python train.py --norm="rmsnorm" --rope_theta=7520.0 --init="normal" --init_std_qkv=0.0325 --init_std_o=0.0103 --warmup_steps=200 --doc_mask=true
MLP neurons of a small language model. Each row is named by its layer, matrix (gate and up: input weights; down: output weights) and neuron, and shows model dimensions 32-95. Each number is 128 + 24 x the weight over its row's rms, rounded and kept within 0 to 255. A neuron's up and down rows have the sign that makes its largest values positive.
Before each neuron's rows, "fires after" lists the tokens most often just before its 100 highest values on Wikipedia text that the model never trained on.

fires after: " |\n", " f", " pre", " r", "|\n"
L6.gate223 [160 154 151 143 183 155 128 116 141 122 107 103 136 138 180 127 100 119 105 139 126 132 140 142 152 147 142 126 143  98 110 155 118 149  92  93 143 112 158 139 141 114 159 118 118  83 113  80  95 139 131 145 131 160 121  93 111 160 101 143 129 119 122  92]
L6.up223 [131 131 147 103 111 110 143  66 146 165 118 198 151 116 147 124 104 121  93 161 156 150 120 124 109 139 131 143  83 162 120 111 133 182 147 128 132 125  87 130 168 119  82 117 117 108 151 132 139 102 142 125 123 128 130 156 117 107 129 103 122 130 112 167]
L6.down223 [144  95 146 113 161 126 111 120 108 138 122 125 139 120 128 125 124 149  76 137 129  91 105 136 111 144 101 101 112  80 165 166 148 129 102 133 139 105 124 156 119 142  92 125 117 115 115 118 136  81 128  91 114 136 153 105 120 120 109 110 152 107 155 125]

fires after: " g", " p", " sp", "g"
L6.gate448 [135 111 104 152 129 136 161 110 136 100 127 110 137 127 152 100  95 168  96  86 118 105 131 117  67 142 124 170 129 129 140 166 117 143 141 122 143 136 156 105 162 108 101 131 114 153 127 122 114  93 111 116 117 116 131 152  92 155 106 156 127 159 143  97]
L6.up448 [ 94 164 125 141 108 125 152 114 108 104 144 125  92 164 158 117  98 158 104 148 130 117 120 147 130 156 126 139 136 137  96 138 132 172 138 119 138 145 101 123 129 117 153 136 168 173 133  65 117 114 134 149  87  84 128 128 125 159 120  97 145 153 135 121]
L6.down448 [148  73 167 127 136 168 161 127 131 126 111 173 121 115 116 100 147 101 125 109 155 144 123 127 120 111 118 159 131 152 109  91  96 152  90 106 160 131 154 121 111 123  71 111 143 150  72 126 119 137 142  91 128 127 175 135 134 129 112 155 114 119 103 165]

fires after: " re", " a", " gu", " Re", " round"
L6.gate193 [167 102 122 154 110  81  98  88 159 173 136 153 119 136  97 134  98  80  83 129 112 112 101 133 121 139 118 189 113 106 122 123 127 136 122  98 154 107  85 104 132 146 153 136 133 133 114  84 130 143 159 150 130 111 126 143 119 119 118  75 152 132 154 150]
L6.up193 [141 133 105 147 103 136 111 135 173 148  88 102 133 101 113 155 113 130  93 145 105 183 135 117  80 108 117 140 119 197  78 140 113 126  92 149 126 125 150 112 129 104 174 137 122 105 124 159 154  91 127 181 137 171 125 180  95 109 163 160 113  86 182 155]
L6.down193 [127 106 131 128 120  94  95 138 124 165 138 123 109 125 101 134 132 106 169 110 128 129 136 133 144 129 133 124 111 169 128 126 123 168 204 159  84 142 139 116 116 119 146 108 154 203 140 100 166 124 130 114 120 121 122 168 129 109 145 146 158  94 131 120]

fires after: " In", " rec", "\n", " occ", " acc", ")\n"
L6.gate428 [147 161 126 120 127 113 115 152 158 118 169  85 123 116 139 132 136 111 132 174 187 141 144 108 130  89  79 110 121 117 159 138  92 103 165 155 145  94 124 191 133 145 121  83 104  92 107 138 157 114  85  87 108  86 109  98  97 124 142 115 122 154 128 157]
L6.up428 [162  77 114 121 138  66 134 104 178  79 160 104 108 139 119 121 170 157 137 127 133 140 151 122 179 130 153 154  93 106 142 139 144 132 101 123 106  88 170  99 124 137 141 127 129 167 151 127 168 172 150 107 132 131 146 111 122 106  81 139 148 118 124 162]
L6.down428 [120 118 154 135 154  82 102  76 140 159 146 119 140 132 130 150 127 138 163 149 147 107 144 145 118 192 119 125 132 141 157 189 122 139 182 135 134 132 118 143 134 209 126 121 125 186 118 124 129  98 128 130 121 117  99 141 129 147  95 122 118  96 144 153]

fires after: " c", " C", " pre", "C", " e"
L6.gate201 [115 122 122 142 175 133 114 126 141 130 155 191 110 125 117 119 125 115 123 158  96 157 140  87  78 122 144 160 159 140 125 130 146 171 138 152 137 134 119  97 160 151 104 118 151 128 130 108 111 101 102 144 117 128 135 162 105 137  90 128 118 147  97 101]
L6.up201 [148 116 143  97 129  95  94 121 140 116  97 162 147 170 145 116 157 125 147 164 167 145 113 126 158  97 158 120 107 147 146 118 121 133 125 131 122 125 125 123 161 169  92 106 102 117 168  87 112  81 126  86 105 113 108 138 104 132 189 115 119 138  50 117]
L6.down201 [152 158 126 132  89 131 132 147 116 112 146 117 149 103 112 156 132 158 178 126  72 138 143 137 168 129 110 110 124 116 124 116 155 129 142 123 134 118 118  97 119 127 139 144  95 140 122 104 176 147 150 132  84 123 110 171 137 162 116 155 168 130 133  88]

fires after: " Rober", " serv", "ber", "r", "ran", "ec"
L6.gate469 [126 118 163 107  88 173 125 142  93 113 143 110 177 142 108 163 105 141 102 100 122  83 132 103 142 156 128 131 124 117 145 122 140 130 139 105 117 134  88 114 128 115 158 127  86 151 117 116 164 114 118 104 122  96 140 136 131 165 124 141  98 119 118 117]
L6.up469 [140 124 133 136 100  98 138 149 125 119 146 124 137 121 145 136 112 156  94 126 148 146 177 114 126 130 109 133  99 112 143 112 166 127 122 113 146  79  60  95 120  93 112 181 121 109 155 118 167 120 164 113 152 116 124 148 148  93 152 166 156 124 143 113]
L6.down469 [133 136 116 118 166 131 144 133 127  92 102  83 155  98 123 106 111 121 125 167  88 139 118 122  50 180  61  99 117 161 134 150 112 112 135 165 105 124 163 113 127 130 140 114 185 103 106  63  96 112 124 119 123 128 139  69 141 130 104 109 107 127 136 113]

fires after: " r", " R", "-", "R", " d"
L6.gate324 [185  97  89 118 115 109 153 136 132 172  94 112 108 140 125 105 133 145 131 146 111 122 102 158 114 147 128 129 148 135 117 114  85 117 129 109 128 129 131 103 155 125  91 155 128 152 139 123 148 110 142 143 132 124 135 135 107 126 131 120 118 106  89 151]
L6.up324 [171 140 136 115 142 106 145 150 122 144 123 118  62 152 118 118 151 121 111 124 105 134 166 138 115 116  65 135 185 125 144 128  98 141 112 135 173 151 134 152 137 136 104 120 129  89 109 133 148 130 119 146 145 144 118 168 108  76 130 187 116 124 142 143]
L6.down324 [153 160 134 165 140 117 102 133 124 111 120 133 126  90 125 153 153 119 159 135 101 110 100 181 154 106 145 129 135 106 134 108 145  82 161 116 157 186  70 115 119 183 168 151 155 191 181 101 135 105 122 138 131 148 115 113 139 166 142 167 134 171 120 113]

fires after: " to", " g", " T", " bro", "ind"
L6.gate263 [117 142 140 136 161 134 163 103 138  56 124 146 116 129 108 135 159 119 114 112 159 116 140 139 138  99  90 125 147 133 123 121 153 110 121 118 132 107  90  87 101 114  82 179 156 100 128 130 131 126 173 131 145 124 137 109 142 130 105 109 136 139 151  83]
L6.up263 [105  89 135 143 167 107 112 151  95 123 120 112 135 144 108 134 147 100 168 151 100 119 113 139 130  97 142 157 111 104 126 124 176 136 133  98 144 125  79 119 149 122 144 140 122 121 133 135  98 167 113 128 144 138 114 116 154 125  89 122 154 126  94 137]
L6.down263 [100  97  91 154 124 123 119 130 101 174 114 124 118 142 119 131 115 103 111 160 127 141  85 154 129 139 121  84 124 162 124 144  96 109 137 129 133 159 152 153 136 128 137 117 134  95 157 183 135 139  56 129 155  95 135 135 143 115 144 113  74 123 143 121]

fires after: " v", " A", " L", " An", " an", " Sec"
L6.gate459 [119 131 100 162 119  77 101 128 131  97  61 114 117 138 155  96 133 117 100 138 103  96 152 114 101 147 107  83 120 127 125 122 102 157 118  60  99 124  96 118 146 142 140 135 137 112 113 105 148 148 113 123 150 125 161 165 106  88 124 127 108 132 106 123]
L6.up459 [117 111 162 181 114 112 140 122 112  72  76 135 128 112 114  95 133 102 123 145 127 143 206 163 128  99 113 144 143 127 149 162 120 137  98 129  90 136 113 176 128 142 155 178 142  72 154 102  87 129 124 142 116  90 136 154 180  99 152 103 154 120 128 142]
L6.down459 [ 67 131 148 154 136 140 136 115 163 109 136 133 160 109 119 111  95 106 108 110 126 153 140 140 157 148 137  69 139 197 127 107 113  99 113 147 154 130 159 131 105 148 143 110 183 129 151  74 117 151 134  94 132 136 104 114 124 136 127  83 133 103  84 113]

fires after: " f", " p", " m", " G", " N", " h"
L6.gate8 [162 108 179 148 111 158 132  94 116 139 194 142 105 107 166 155 184 110 144 145 133 101 160 120 135 135 118 132 134  91 150 124 129  99 113 134 128 149 141 113  96 114  93 152 126  99  89 129 136 156 146 108 178 125  94 161 138 124  95 110 172 128 125 119]
L6.up8 [114 134  86  94 107 136 131 134 119 120 103 127 108 200 132 148 119 124 100 142 154 160 127 104 130 115 169 131 141 135 109 115 140 108 145 119 127  87 151 154 153 120 124  92 111 112  82 130 158 119 131 151 123 122 121 119 107 136 174 102 129 126 160 142]
L6.down8 [132 118 147 121 139  86  98 103  77  98 128 138 111 119  89 108 124 107  92 140 140 134  93 149 139 146 157 105 132 128 124 121 163 144 166  83 116 132 143  95  98 127 128 113 117 122 131 118 171 102 122  80  85 161 164 107 134 121 159 128 109 113  72 119]

fires after: " a", " wh", " A", "19", " I", "’"
L6.gate339 [ 96 107 132 136  92 116  88 134 108 146 134 107 121 137 163 161 117 112 123 154 176 114 105  94 110 115 145 112  99 136 158 131  97 115 115 112 145 115 137 141 137 124 149  95 152 137 130 190  93 152 133 115 107 156  99 122 123 132 117 184 152 128 113  99]
L6.up339 [150  99 112 107 109 102 142 121 158 138 105 153 166 116 141 143 141 120  91 152 111 116 152 175  78 118 122 150  86 139 127 156 127 132  98 102 122 145 137 143 133 125 122 105 123 131 152 129 124 142 126  86 130 120 143 137  80  67 165 117 145 113 122 149]
L6.down339 [117 106 119 125 127 139  95  88 144 130  95  89  76 136 110 118 155 112 155 149 146 139 119 143 165 165 130  97 112 137 132 144 136 154 107 122 151  92 120 128 100 144 160 105 163 128 122  91 111 139 186 130 121  83  80 110 134 169 119 155 145 147 163 147]

fires after: "\n", ")\n", " S", "C", "T", "-"
L4.gate482 [161 129 114 142 124 112  89 118 128 103 130 161  98 130 129 112 143 157 139 150 158 119 138 139 129 124  90 129  97 126  97 111 112 146 104 114 153 131 131 123 110 161 133 133 139 112 129 173 145 150 115 146 169 121 154 148 122 165 136 131 118 145 141 133]
L4.up482 [103 102 135 131 161 167 155 147 122 109 126 106  99 103 160 117 141 130 111 138 128 121 155 129 131 134 111 124 165 151 121 112  90 107 149 159 138 140 128 135 137 124  84 176 114 144 133 125 145 144 161 151 161 132 175 132 154 155 130 151 135 131  99 130]
L4.down482 [117 126 133 111 147 135 144 108 153 149 102 103  88 174 127 101 160 149  91 113 114 121 124 117 120 153 111 154  95  49 150 122  88  93 104 141 123 130 116 127 149 138 140 140 110 137 111 137 137 144 126 104 142 152 101  89 117 101  83 150  99 144 115 151]

fires after: " a", " f", " tr", " gr", " h"
L6.gate505 [ 95 171 136 102 112 192 130 113 123 161 143 129 170 111 115 102 107 118  85 140 127 100 132 158 124 142 125 121 101 138  94 101 141 114  83 112 168 108 191 130 134 119 141 202 136 123 113 130  88 120 114 163 131 141 126 165 114 132 169 130  98  74 139 153]
L6.up505 [114 132 108 149 132  97 135 174 125 109 109 110 147 117 168 171 162  83 151 149 139  91 100 111 138 129 117 141 135 117 126 135 128  85 128  84 126 104 105 164 139 141 121 154  97 155  90 143 113 108 126  82  89 154 132  95 137 134 121 121 135 125 138 152]
L6.down505 [100 149  98 131 128 124 109 117  97 187 114 149 111 127 141 102 139 170 136 139 105 103 111 131 180 109 172 118 152 136 160 112 104  76  79 104 135  94 109 129 112 125 133 121 102 149 111 129 117 146 135 145 119 133 156 145 119  95 151 171 122 140 106 121]